Weights of a small transformer language model.
Size: 7 heads of 32, MLP 896 tanh GELU, vocabulary 2048.
Architecture: no biases in attention or MLP, tied embeddings.
MLP neurons of a small language model. Each row is named by its layer, matrix (up: input weights) and neuron, and shows model dimensions 64-191. Each number is 200 + 20 x the weight over its row's rms, rounded and kept within 0 to 999.
After each neuron's rows, "fires on" lists the tokens most often at its 100 highest values on Wikipedia text that the model never trained on.

L7.up479,175,237,181,167,207,157,206,164,197,191,196,229,208,192,232,181,199,193,225,196,193,253,184,177,197,168,201,205,206,195,217,224,200,204,202,196,180,206,189,185,166,206,223,191,189,198,205,191,196,154,206,225,160,196,183,194,214,225,200,194,209,193,190,242,215,231,235,209,207,193,195,199,193,201,202,200,186,228,220,174,187,194,215,183,163,236,197,192,213,207,198,180,191,196,207,203,170,240,241,200,194,212,201,198,176,181,200,218,219,209,208,179,174,166,206,181,209,229,228,191,195,208,189,190,209,168,217,175
fires on: " in", ",", " or", " be", " as", " I"

L4.up597,196,220,195,216,192,186,207,160,194,238,187,224,201,181,202,214,191,172,230,198,198,230,179,225,219,206,195,210,222,185,187,220,203,188,228,208,160,174,191,172,214,172,179,160,239,205,197,191,180,181,193,233,216,211,186,192,188,192,220,225,205,212,184,167,220,207,193,207,174,170,204,148,184,211,170,195,236,175,159,198,156,200,187,205,189,197,188,171,178,187,178,206,205,236,223,219,198,189,175,185,169,221,204,213,216,206,204,182,202,195,172,167,229,197,212,189,170,187,196,182,206,201,186,192,191,213,221,199
fires on: "t", "ed", "ce", "it", "il", "le"

L9.up369,192,189,180,201,175,175,198,208,191,233,218,215,224,193,192,207,188,218,172,202,167,184,175,206,217,226,201,235,193,235,207,220,211,191,177,182,242,168,192,168,176,207,200,195,207,182,219,187,198,215,193,196,188,209,151,185,236,190,216,183,176,205,206,223,184,207,199,224,187,180,175,187,193,161,206,205,207,208,220,172,194,209,169,185,204,221,206,193,208,176,170,205,190,171,217,217,178,210,247,195,178,189,165,178,188,214,162,219,177,219,206,201,212,183,210,196,210,183,214,253,224,197,193,197,214,202,199,211
fires on: " to", " of", " into", ",", " in"

L3.up501,181,199,218,180,216,188,194,164,194,234,176,181,215,177,188,209,231,211,242,181,198,202,198,202,216,212,189,198,240,192,204,222,197,205,185,212,195,217,259,195,196,197,234,196,175,184,215,187,173,190,232,204,211,168,231,208,198,215,207,199,220,193,197,184,197,202,227,228,222,219,190,201,195,199,206,191,133,203,184,169,198,196,233,179,194,221,196,155,193,206,229,210,221,197,211,236,174,177,208,187,220,200,161,255,200,237,194,184,194,163,205,194,170,197,173,190,206,205,204,190,212,191,194,223,185,199,240,197
fires on: "ly", "ally"

L4.up132,217,226,198,172,203,220,211,182,207,148,177,213,225,176,219,195,158,189,190,240,192,201,181,185,203,216,231,207,203,191,173,190,210,237,211,180,225,230,196,199,212,211,173,213,183,180,202,248,199,172,200,201,204,188,181,223,181,209,231,190,203,182,253,194,171,182,223,237,178,168,210,243,176,203,183,202,193,200,200,208,191,194,197,214,182,242,192,210,214,181,192,217,223,193,195,210,212,177,180,156,218,234,161,213,218,193,172,195,198,169,200,208,219,166,167,225,196,184,220,194,171,221,229,176,240,165,192,204
fires on: " |", ".", "ce", "el"

L4.up793,212,194,173,213,217,205,202,209,212,205,229,227,177,176,179,219,207,218,172,212,198,217,184,230,194,213,165,206,195,231,222,188,204,179,204,177,199,177,197,233,162,232,205,197,210,207,227,196,158,214,228,204,176,219,204,176,171,194,210,208,208,215,155,184,227,201,186,221,210,245,190,227,195,200,169,201,199,204,175,228,211,201,188,244,218,178,197,185,189,194,221,230,184,202,211,175,209,227,187,173,159,185,210,211,174,232,222,193,169,204,184,212,183,163,191,209,185,213,208,190,179,217,196,200,223,179,224,219
fires on: "g", "er", "ing", " |", "en", "bu"

L3.up164,183,277,213,207,189,201,206,162,213,182,196,186,219,183,192,201,195,180,225,251,213,207,229,180,201,182,194,220,182,159,221,208,202,234,199,196,166,203,207,200,191,231,216,223,239,186,166,165,228,209,189,204,187,204,211,188,202,194,222,179,174,187,165,218,184,216,205,200,224,216,191,218,221,243,199,216,170,219,195,211,183,210,172,220,207,206,201,170,187,198,159,206,219,212,168,200,183,253,225,219,196,187,201,188,192,167,173,213,194,212,216,180,198,207,160,201,223,184,213,187,194,220,220,233,207,207,216,196
fires on: "ent", "lect", "ment", " of", "the"

L3.up55,177,179,182,193,218,211,191,202,213,187,204,229,180,220,171,219,201,256,186,184,206,180,193,184,148,180,208,209,210,194,214,193,198,182,199,227,183,199,146,215,221,197,172,206,155,217,162,194,176,193,200,203,228,220,215,158,172,197,177,213,188,169,200,207,187,197,189,186,207,199,199,163,191,175,193,200,183,222,181,181,182,203,192,208,200,198,210,242,231,189,195,230,199,199,213,213,189,161,185,180,189,209,169,172,206,220,215,160,236,204,181,218,223,191,231,190,177,234,208,220,189,224,188,218,196,177,229,204
fires on: " |", "le", "|"

L10.up224,191,198,201,185,220,171,221,205,203,191,209,197,183,203,235,186,184,210,223,225,178,245,223,186,176,223,172,204,182,199,222,200,187,198,208,176,237,197,177,248,205,169,212,224,188,177,203,220,207,191,218,162,178,196,181,207,177,169,205,197,180,202,199,178,147,195,193,229,213,195,211,189,192,222,174,200,224,195,223,210,210,240,217,213,197,205,200,184,201,230,218,197,221,183,219,179,241,216,209,167,192,201,214,217,162,229,225,204,225,213,215,212,230,205,207,160,218,218,199,200,193,209,191,197,199,199,183,202
fires on: " had", " to", " and", " has", " having"

L3.up755,178,219,212,197,218,168,209,174,184,181,194,194,214,217,220,196,183,200,191,200,209,187,228,162,205,192,214,199,224,206,197,196,188,197,205,171,210,215,211,192,202,223,220,192,210,222,200,214,185,188,209,220,186,188,189,158,178,205,202,228,192,208,164,180,228,265,207,199,200,192,206,169,226,196,140,211,181,185,176,198,204,181,247,207,193,211,223,197,187,205,202,181,217,207,177,243,240,232,214,183,223,199,218,214,241,167,212,216,179,186,156,230,200,162,164,182,193,161,212,208,179,217,205,232,210,186,235,234
fires on: "ard", "mp", "in", "es", "out", "d"

L4.up675,167,203,202,222,215,219,161,226,177,206,205,208,206,203,197,175,188,184,214,228,191,206,183,199,205,197,214,226,199,209,207,194,169,217,195,247,226,188,178,179,180,188,183,213,221,209,208,199,219,203,219,176,192,236,153,214,177,211,225,204,186,217,206,185,186,178,207,159,198,191,203,171,181,212,150,193,156,210,178,185,167,197,176,181,187,178,185,216,244,183,183,176,188,182,210,223,220,215,211,201,212,196,185,156,196,198,180,163,199,178,191,205,216,168,210,213,199,189,196,188,217,145,195,219,168,184,219,241
fires on: "and", "lock", "all", "ct", " post", "d"

L3.up149,156,220,160,194,203,213,215,201,225,194,196,183,203,200,210,209,182,238,180,196,197,213,185,160,193,183,190,193,233,186,196,196,186,168,219,192,218,182,172,191,194,204,196,230,220,184,228,225,176,215,240,193,211,248,198,196,192,200,200,187,231,201,207,203,222,209,190,195,200,210,219,199,196,197,201,171,202,200,188,193,220,200,223,200,200,211,192,184,202,202,217,240,197,159,208,190,203,226,181,187,229,178,151,206,186,191,207,200,188,178,221,216,223,172,199,240,188,192,232,168,173,212,195,218,219,203,223,184
fires on: "al", "in", "lo", "per", "er", "en"

L10.up845,210,191,213,157,194,216,222,199,182,186,196,166,180,177,214,224,205,221,183,199,210,236,204,224,155,174,221,220,236,191,201,200,208,194,164,191,257,201,206,185,197,217,172,209,165,189,177,206,199,206,202,207,253,196,207,197,247,212,199,184,194,205,215,186,194,231,214,222,178,169,187,197,206,213,215,211,250,197,211,197,180,235,215,212,221,196,165,233,211,190,203,152,194,170,236,226,191,211,214,219,207,229,203,225,201,252,205,210,187,200,206,219,186,221,170,187,203,165,190,201,183,177,199,186,167,203,216,172
fires on: "\n", " |", " in", "s", " as", "act"

L8.up20,164,193,228,251,192,209,195,155,163,236,201,193,185,191,203,201,171,178,222,234,211,218,185,204,212,205,188,206,196,176,186,200,204,243,214,187,183,197,185,203,202,177,181,247,213,183,196,199,151,197,187,217,200,184,198,213,229,173,221,203,195,227,226,176,222,237,227,195,183,222,190,184,184,205,221,215,209,200,187,177,199,221,239,195,214,221,224,199,218,183,206,232,187,214,224,243,185,248,219,180,191,200,200,194,194,219,213,166,183,240,184,191,178,220,170,184,198,212,194,194,203,175,182,196,220,169,191,198
fires on: "ed", " to", "s", "l", "t", "d"

L8.up281,191,227,187,182,209,187,187,238,190,188,226,184,207,212,170,221,190,187,233,215,216,218,202,207,194,218,206,203,206,190,216,219,200,201,205,228,232,163,160,214,174,181,219,237,202,202,198,159,170,141,226,226,207,217,193,196,193,187,157,145,189,217,211,181,181,206,204,249,211,212,199,200,209,172,201,190,180,200,193,167,223,237,210,192,201,185,188,174,196,203,198,244,198,194,174,182,210,193,164,176,155,230,202,210,211,197,179,187,217,156,196,215,188,212,220,195,205,214,210,183,194,192,197,210,224,195,215,222
fires on: " of", " in", " from", " with", " by"

L9.up85,200,238,185,232,186,168,180,196,203,183,209,226,229,223,223,199,188,186,159,195,196,184,228,193,185,198,181,229,196,229,225,188,213,199,181,214,197,200,174,171,169,215,220,190,166,182,166,207,154,218,218,216,207,180,234,200,214,209,189,201,179,211,177,218,174,202,192,181,196,208,217,203,229,208,213,189,201,179,201,207,189,181,210,179,182,202,196,195,203,203,171,168,208,208,209,212,174,187,188,177,233,220,175,206,207,223,190,212,196,180,196,175,184,220,211,245,201,212,181,181,240,186,218,195,170,203,197,193
fires on: " A", "-", " I", " a"

L10.up508,192,213,187,167,214,207,215,198,195,191,211,201,188,147,188,200,234,194,224,198,240,230,186,212,191,190,198,229,198,208,244,204,199,202,213,174,210,184,198,166,188,221,191,180,182,190,174,181,182,189,179,235,207,181,218,207,159,177,201,202,175,207,222,204,244,186,218,194,179,195,209,193,207,206,223,194,242,202,197,207,187,219,199,169,198,197,212,241,211,208,174,158,217,217,250,193,172,227,194,184,207,209,221,207,211,188,202,209,214,188,189,215,187,212,192,216,175,220,230,201,192,198,198,214,215,190,232,196
fires on: ".", " |", " −", ",", " in", " –"

L10.up715,167,218,161,209,196,200,182,201,228,175,203,219,165,188,191,189,180,167,176,184,220,222,230,203,173,195,251,173,184,213,219,197,213,185,205,192,202,201,198,204,239,204,226,211,191,243,207,174,203,196,167,235,201,187,208,222,201,225,195,230,238,177,195,183,217,192,210,209,170,176,207,183,204,203,208,199,184,220,193,186,176,200,207,198,213,177,210,195,181,211,204,172,214,192,160,178,224,194,220,208,187,186,207,221,171,190,214,152,223,195,198,211,183,207,214,213,191,206,187,237,243,203,198,248,207,209,180,191
fires on: " (", " ", " \"", " H", " P"

L9.up40,193,228,247,192,224,221,207,251,208,172,207,188,222,181,198,186,186,207,205,235,178,227,192,204,195,198,209,198,213,197,224,194,202,197,209,170,253,206,186,196,143,181,172,210,214,184,247,193,217,222,196,236,213,225,229,163,228,214,195,212,210,160,194,202,188,180,178,197,209,178,211,231,202,197,191,215,216,214,220,220,170,191,212,205,203,192,157,222,189,190,221,205,201,183,188,184,199,208,174,196,151,187,199,202,228,244,181,182,195,202,191,220,225,224,188,201,195,229,190,224,191,175,206,173,197,202,199,218
fires on: " Ta", "s", " to", " Te", " To"

L8.up366,200,218,216,166,201,201,221,177,205,158,177,195,218,184,211,239,201,196,194,215,181,186,196,231,188,217,205,217,193,190,172,210,217,222,167,201,190,203,203,225,241,170,178,179,164,179,214,191,188,238,212,189,211,200,199,168,227,184,202,242,204,218,153,213,230,206,204,211,211,210,218,233,169,164,224,200,238,194,231,218,204,218,190,179,192,196,205,189,197,201,211,200,212,197,198,181,220,201,211,182,201,164,161,191,205,218,205,163,196,191,197,190,167,207,200,196,215,195,155,177,211,191,157,206,241,187,200,179
fires on: " |", "s", " first", "est", "da", "ous"

L10.up542,203,188,177,158,205,201,234,204,214,194,194,213,183,204,242,163,194,177,195,202,220,178,202,153,194,173,201,215,199,200,189,206,209,219,182,226,214,216,196,198,210,236,211,245,194,204,181,172,171,208,202,209,203,246,187,222,193,195,189,204,181,203,221,188,194,186,187,179,224,204,228,207,226,205,184,191,143,210,184,185,212,198,171,205,165,237,181,209,212,235,184,173,198,184,190,208,146,176,218,234,205,228,207,188,183,214,194,207,212,209,187,210,174,203,200,221,209,190,170,180,221,226,193,221,152,214,174,222
fires on: " re", ",", " with", "cc", " and", "s"

L10.up296,216,212,216,208,181,208,178,205,198,222,205,185,230,174,183,179,215,211,201,154,236,244,213,193,188,200,179,198,180,190,199,228,191,205,199,190,189,232,165,201,214,173,216,222,183,210,210,192,218,160,201,206,235,160,209,207,237,221,213,213,181,216,218,213,199,245,173,180,189,219,199,194,156,215,192,195,202,199,205,181,212,202,214,199,200,193,196,203,192,251,159,196,207,198,169,200,223,190,197,185,161,145,198,185,207,202,179,201,200,200,207,210,176,199,201,225,170,225,199,218,219,181,201,176,192,183,188,189
fires on: " f", "ur", " Roman", "ri", "i", "c"

L10.up795,201,225,220,207,246,180,224,237,197,207,186,226,207,213,225,196,162,159,210,185,189,221,219,138,200,210,164,172,210,199,193,212,190,215,200,204,186,198,162,189,222,210,234,192,214,203,223,196,198,219,163,208,191,228,208,203,175,204,218,219,194,155,204,186,179,229,187,200,189,215,243,220,206,211,201,197,197,213,185,190,193,225,185,203,199,218,229,221,208,210,198,172,166,227,208,176,218,213,211,210,182,232,188,163,208,192,239,204,205,196,202,215,180,212,193,206,189,159,188,200,204,176,189,192,161,219,234,208
fires on: "s", "ers", "ies", "d", ","

L4.up832,217,232,192,205,194,191,214,186,214,157,226,188,214,169,199,226,175,206,203,219,162,193,187,206,218,207,186,198,185,228,183,186,203,212,196,193,175,200,173,189,258,217,166,226,199,188,162,213,199,191,195,223,185,190,223,218,200,190,204,158,204,195,187,190,226,220,202,192,203,188,209,222,190,203,209,230,206,213,201,205,179,204,203,208,195,213,208,178,199,173,213,221,192,187,200,241,203,187,226,190,192,188,207,174,197,170,215,205,195,197,190,169,193,237,206,234,256,210,219,193,215,225,209,199,182,223,214,178
fires on: " of", "ent", "la", " la", "at"

L7.up215,184,224,159,228,216,218,187,173,176,203,190,219,220,238,178,190,222,225,212,241,205,206,169,197,197,188,179,218,189,219,212,192,191,208,241,209,189,179,185,175,171,184,202,215,222,221,198,206,174,210,221,231,233,187,200,213,219,204,204,186,206,221,194,201,170,223,194,175,203,213,201,218,197,170,179,189,209,228,203,210,206,213,222,224,217,201,202,204,181,171,183,218,190,227,188,213,189,214,223,209,180,175,190,181,174,180,227,253,192,187,198,208,228,171,211,180,216,219,192,183,188,189,222,191,224,203,211,248
fires on: " in", "ing", "ly", " In", "er", "ring"

L3.up105,187,186,213,181,190,186,224,174,218,214,212,199,201,206,233,194,194,215,200,194,211,181,179,186,197,218,163,208,230,169,180,183,182,213,173,204,219,187,152,217,184,201,160,191,213,211,197,180,187,170,209,224,221,188,200,226,200,212,206,208,210,222,177,205,207,211,200,233,219,220,233,199,212,227,220,197,203,220,185,200,176,194,215,167,212,210,204,245,178,208,200,177,181,214,210,204,223,227,178,204,199,208,183,196,183,215,183,233,189,182,163,204,184,223,235,220,234,196,222,143,190,232,234,178,187,214,178,138
fires on: "u", "s", "c", "th", ".", "o"

L9.up895,207,194,183,185,204,225,213,176,196,209,208,202,200,182,222,177,165,200,201,216,224,216,202,178,196,225,174,180,223,174,199,167,196,221,210,191,198,196,199,197,215,184,218,217,162,218,225,201,210,178,191,223,191,195,182,219,181,215,198,196,215,145,211,194,183,224,175,224,209,215,197,226,241,194,189,200,210,210,181,178,225,232,201,208,212,220,183,144,212,178,193,199,198,205,234,204,204,236,190,187,214,215,206,196,158,184,235,217,214,227,176,188,223,200,192,158,207,169,209,202,195,218,185,195,208,199,185,216
fires on: " to", "ly", " of"

L10.up358,170,192,190,162,193,205,217,223,204,210,147,210,204,190,195,209,179,189,188,224,199,192,209,227,202,167,228,221,216,231,238,181,174,203,180,182,239,221,187,192,222,173,182,209,176,215,195,201,206,206,220,218,209,200,207,225,219,212,214,177,195,213,238,168,224,212,218,212,220,206,225,197,220,185,215,222,228,198,183,168,201,237,199,212,212,190,187,197,190,158,205,152,208,199,202,176,177,213,201,168,219,184,197,192,186,211,167,195,173,198,199,197,192,194,215,212,217,185,244,209,198,215,198,224,232,198,210,180
fires on: ",", "),", "-", "born"

L8.up460,199,214,160,179,204,228,192,193,160,200,205,170,232,202,203,178,207,193,182,200,201,187,189,227,205,204,221,176,185,202,191,193,159,221,192,211,216,230,201,187,175,214,199,217,208,237,200,149,164,190,239,172,189,215,217,204,194,206,198,221,226,157,193,197,223,195,214,224,201,170,248,207,211,140,206,180,199,188,171,232,195,182,200,202,183,259,180,226,178,211,185,199,196,207,223,231,182,181,171,193,217,189,199,193,222,186,231,187,209,197,177,207,191,138,197,205,199,202,208,198,209,221,197,181,174,203,201,209
fires on: "N", " N", "en", "in", "-"

L10.up454,196,224,200,194,208,180,210,177,163,190,183,192,191,199,202,178,170,175,225,188,211,205,205,158,192,200,209,236,209,195,185,157,223,200,221,152,204,226,200,180,185,183,221,183,182,197,186,191,211,239,208,186,166,185,198,194,205,166,191,242,217,197,230,186,210,204,242,197,177,178,225,183,212,213,177,198,197,226,202,193,197,183,237,222,186,185,160,205,233,183,187,183,201,213,195,217,205,209,202,195,177,196,224,215,192,216,220,181,223,184,216,204,194,179,208,231,167,198,202,225,226,205,189,224,216,225,203,200
fires on: " un", " pro", " \"", "-", " ", "les"

L3.up812,198,199,204,191,150,196,197,216,204,207,192,200,211,159,198,196,185,212,176,203,189,185,183,236,194,215,198,194,198,198,186,223,195,195,211,205,204,196,212,162,198,205,127,194,199,192,210,224,183,201,205,206,186,193,153,220,156,152,221,193,211,223,229,186,196,185,249,229,198,172,186,223,216,184,188,204,158,178,176,203,205,219,224,220,184,200,217,232,171,163,199,204,199,226,218,189,196,206,218,205,168,189,194,192,196,199,165,213,187,184,187,222,198,231,198,197,190,217,236,202,194,216,185,209,225,200,197,201
fires on: ".", "l", "le", " |", "th"

L4.up504,176,172,231,178,200,192,186,235,229,220,223,178,171,193,193,190,231,212,173,212,198,184,159,221,168,221,197,189,202,207,176,191,222,232,179,185,204,229,192,192,212,209,215,195,204,186,184,215,174,205,214,203,185,220,198,186,186,205,204,177,218,220,202,202,199,219,201,196,197,164,206,191,229,176,214,235,191,208,203,188,228,199,227,163,204,202,202,199,236,183,194,203,208,193,214,190,216,199,196,206,156,237,188,172,186,207,222,192,191,216,213,251,182,184,211,174,179,195,195,198,180,200,198,194,208,174,218,223
fires on: " |", "s", "e", " Ad", "man", "lan"

L10.up562,154,177,186,225,175,208,180,195,208,212,213,199,209,177,201,190,223,197,198,243,211,201,215,209,192,206,204,210,203,184,199,185,170,214,195,227,210,218,198,144,222,233,170,211,201,200,201,210,214,220,193,176,171,181,204,247,210,204,179,222,226,191,222,181,247,196,203,165,210,215,226,206,220,208,225,208,218,173,193,189,201,201,214,235,211,184,175,203,207,196,192,186,223,159,186,219,193,202,221,180,208,191,196,235,201,223,170,193,186,218,196,165,224,196,221,226,155,221,178,220,203,202,203,223,200,195,185,187
fires on: ",", ":", " a", "-", " May"

L8.up678,206,189,223,201,245,194,205,213,220,197,190,227,210,165,208,176,196,180,223,189,187,189,169,214,192,175,234,141,223,182,211,191,174,253,174,216,187,217,204,222,207,181,221,157,156,217,177,198,192,206,162,215,177,197,166,162,191,210,208,184,195,182,229,199,211,191,190,192,206,210,206,203,162,171,219,160,189,202,202,212,192,217,212,218,201,245,185,207,183,205,206,205,233,204,190,215,190,175,192,201,218,236,203,219,182,214,195,202,212,241,196,201,213,227,199,198,214,206,196,221,178,194,218,221,186,199,200,218
fires on: "hi", " Ju", "f", "ju"

L7.up426,185,182,200,174,237,203,214,205,168,184,199,215,215,186,179,210,222,221,198,246,202,254,204,205,208,219,190,231,197,202,225,212,204,189,212,234,222,195,214,151,200,187,177,226,188,192,191,186,187,227,197,203,193,208,210,203,203,208,174,188,176,212,212,134,225,174,212,180,215,217,203,189,200,183,209,201,221,220,186,241,176,205,185,190,230,157,200,217,203,177,165,214,161,220,189,219,197,190,218,193,164,165,216,192,184,206,199,232,172,207,186,224,179,180,203,161,187,172,199,198,201,214,203,205,220,203,193,195
fires on: " for", " in", " of", "ing", "s", " with"

L10.up590,187,233,178,245,197,222,159,191,232,198,194,198,200,206,209,216,211,189,218,229,184,177,232,198,213,151,194,192,222,217,226,210,193,220,187,197,185,197,226,198,213,220,176,176,160,210,176,263,185,201,200,199,177,171,238,177,198,201,218,203,263,206,197,209,229,212,180,192,172,201,209,203,209,218,243,200,192,205,203,242,167,221,179,218,207,215,193,193,186,224,182,175,210,205,207,194,191,205,159,174,185,213,182,210,207,211,175,198,177,219,212,196,146,211,213,192,226,201,208,189,190,195,173,208,175,198,174,198
fires on: " a", " A", "an", "a", "pt", "the"

L8.up720,231,202,185,171,220,186,214,177,210,199,222,200,179,181,233,208,218,230,209,221,182,180,201,209,228,200,189,182,190,190,190,201,216,221,176,203,220,204,187,186,200,192,207,202,180,228,190,190,167,253,202,208,226,155,188,190,199,219,214,197,190,236,200,193,226,161,176,205,200,205,198,207,199,215,243,206,179,153,199,258,170,220,166,180,215,190,188,205,193,190,177,205,231,185,193,204,224,218,185,195,209,195,191,223,193,189,182,178,181,221,199,203,208,159,201,213,188,216,157,186,151,202,171,204,210,163,184,196
fires on: " |", " U", " first", "ant", " as", "ut"

L7.up139,212,176,189,201,224,198,206,197,233,207,197,192,191,164,189,209,208,198,233,188,188,230,224,215,184,208,204,226,243,181,195,192,213,203,194,183,214,202,197,224,213,176,255,191,230,193,212,188,201,205,216,217,233,218,205,204,162,174,219,184,217,172,182,184,192,179,226,202,190,191,188,231,195,191,191,202,180,166,202,226,207,193,172,175,213,211,213,166,195,151,230,230,212,217,185,221,173,187,211,225,187,211,208,220,211,183,213,173,209,195,173,206,152,206,226,160,215,200,187,166,219,181,212,225,220,168,205,204
fires on: "ly", "ally", " also", " ", " ex", "ten"

L4.up587,194,179,197,216,187,214,207,228,238,216,210,203,233,174,220,182,219,190,173,185,166,182,194,184,195,203,201,206,193,222,232,210,217,209,195,225,203,196,187,150,201,170,155,224,220,190,184,218,198,202,185,211,225,201,206,205,175,194,207,189,194,209,170,208,193,188,215,216,171,239,177,218,221,174,205,183,217,223,189,199,165,214,201,207,206,207,188,231,193,200,132,174,168,203,200,207,185,217,201,176,168,179,203,215,165,196,188,192,205,202,189,233,188,211,193,190,212,197,164,200,226,215,189,197,207,225,174,189
fires on: " |", "a", ".", "ad", "th", "d"

L10.up4,213,175,197,183,181,162,205,200,234,167,195,195,221,204,184,219,228,224,205,183,208,176,200,215,202,236,192,223,235,211,138,173,174,224,206,183,213,206,185,196,183,241,174,187,199,186,199,192,195,206,225,195,183,180,191,232,224,212,212,218,213,192,185,206,202,155,220,159,188,193,158,218,187,194,235,216,200,181,225,195,214,176,221,195,163,197,196,219,231,180,211,189,176,194,211,196,182,186,202,196,200,183,186,190,172,208,201,170,180,181,197,209,194,234,185,230,194,227,192,245,229,187,189,202,202,215,178,196
fires on: " dis", " b", " out", " of", "1", "m"

L8.up362,203,209,207,192,221,192,149,190,193,172,188,201,179,219,193,189,215,210,179,196,252,233,201,174,186,220,216,186,187,204,244,176,216,196,201,239,200,208,163,159,211,204,211,214,178,216,206,191,176,216,204,210,229,224,208,214,176,197,211,196,237,210,203,194,207,229,213,217,203,156,217,181,177,207,231,180,202,225,219,210,178,229,163,209,179,200,178,201,194,219,207,200,243,181,180,211,197,208,191,198,209,213,171,181,180,216,228,156,203,172,186,165,179,191,240,190,208,194,224,195,210,212,224,215,200,232,210,207
fires on: ",", " pre", "re", " \"", "b", "rm"

L3.up781,208,228,174,235,203,196,229,187,241,206,206,199,192,178,167,192,206,193,210,212,233,185,221,211,195,202,182,219,223,179,203,188,146,209,211,229,216,194,190,199,160,175,200,172,230,189,245,231,195,200,230,206,209,202,221,197,175,203,178,192,231,191,228,223,183,193,175,216,194,201,216,176,221,200,191,192,222,145,179,185,217,218,203,223,197,232,215,224,202,231,211,232,191,195,205,185,189,203,193,223,208,152,168,194,142,165,203,191,166,185,190,176,186,192,187,202,202,185,195,209,230,203,210,203,234,227,181,216
fires on: "er", "u", "lo", "ch", "ip", "ight"

L9.up757,220,179,182,194,183,217,161,240,177,138,215,183,226,218,221,200,163,206,185,194,210,208,224,210,197,194,208,213,199,201,204,241,192,201,200,182,220,205,179,166,186,201,179,182,209,215,197,177,213,233,186,216,211,202,173,168,156,199,218,203,238,195,233,209,203,215,181,196,190,177,198,190,150,186,208,232,189,199,204,201,200,209,189,195,193,234,246,238,233,204,203,202,220,185,208,161,218,176,191,197,217,258,199,155,217,197,195,225,240,231,165,192,186,188,208,196,201,221,214,209,185,192,197,173,211,200,197,193
fires on: " /", "W", " England", "y", " F"

L9.up391,207,177,201,214,193,227,198,231,203,168,195,206,225,185,207,182,191,187,191,209,216,219,214,215,224,164,190,179,212,156,184,219,230,154,191,193,198,211,203,220,162,161,197,172,175,208,158,227,222,201,193,214,195,198,208,210,194,213,198,224,190,194,217,220,210,182,202,186,183,207,237,178,219,167,222,210,192,193,203,195,187,201,184,174,198,217,204,194,178,240,213,189,233,183,225,201,194,182,211,170,232,234,206,182,190,198,175,177,198,225,207,200,201,180,194,184,214,201,199,171,225,188,174,175,172,180,203,197
fires on: " F", " first", "ar", "f", "y", "ur"

L3.up324,188,193,215,191,199,201,208,174,208,244,198,189,178,187,206,220,212,199,195,201,188,193,230,177,212,187,219,220,170,180,220,206,166,176,228,176,197,170,222,206,232,211,185,183,225,231,205,194,225,161,177,235,197,196,185,185,204,229,192,206,170,236,214,191,221,206,231,207,193,202,204,204,187,190,211,199,181,238,177,210,179,213,215,191,160,204,169,207,200,204,225,191,202,196,180,212,231,207,179,198,187,217,185,196,186,198,191,232,203,161,186,229,207,177,182,192,203,154,204,262,180,217,170,209,189,203,153,222
fires on: "in", "y", "x", "ard", ".", "ine"

L10.up748,205,208,205,176,247,227,198,185,203,206,220,204,200,176,207,170,180,217,211,204,194,196,218,201,180,187,192,161,227,212,229,170,180,176,170,198,223,204,199,169,205,194,165,209,202,216,183,208,203,236,214,209,210,204,217,179,219,210,173,238,192,193,186,208,205,221,173,201,222,193,207,194,194,133,189,203,154,213,202,203,190,213,187,178,197,189,184,213,171,184,205,197,187,182,201,219,210,160,209,187,184,200,198,192,216,221,179,207,211,224,221,190,209,189,213,190,172,212,205,218,199,201,196,216,197,183,206,200
fires on: " |", " Te", " ", "le", "vision", "s"

L10.up485,189,219,206,208,186,165,205,224,194,207,184,219,186,193,202,217,172,191,213,185,208,228,212,213,217,194,176,241,215,210,197,229,175,164,156,204,216,164,209,193,194,191,202,206,186,194,217,185,183,196,216,206,192,226,197,222,181,141,191,198,167,188,187,241,157,217,218,203,213,189,196,199,195,189,212,184,209,213,201,173,197,212,212,187,171,223,208,195,178,158,191,187,182,184,183,216,212,187,217,178,194,183,205,178,205,196,174,189,187,176,217,208,189,159,177,191,189,222,240,162,220,200,191,201,186,192,226,210
fires on: " of", " in", ",", " |", "ly", "ally"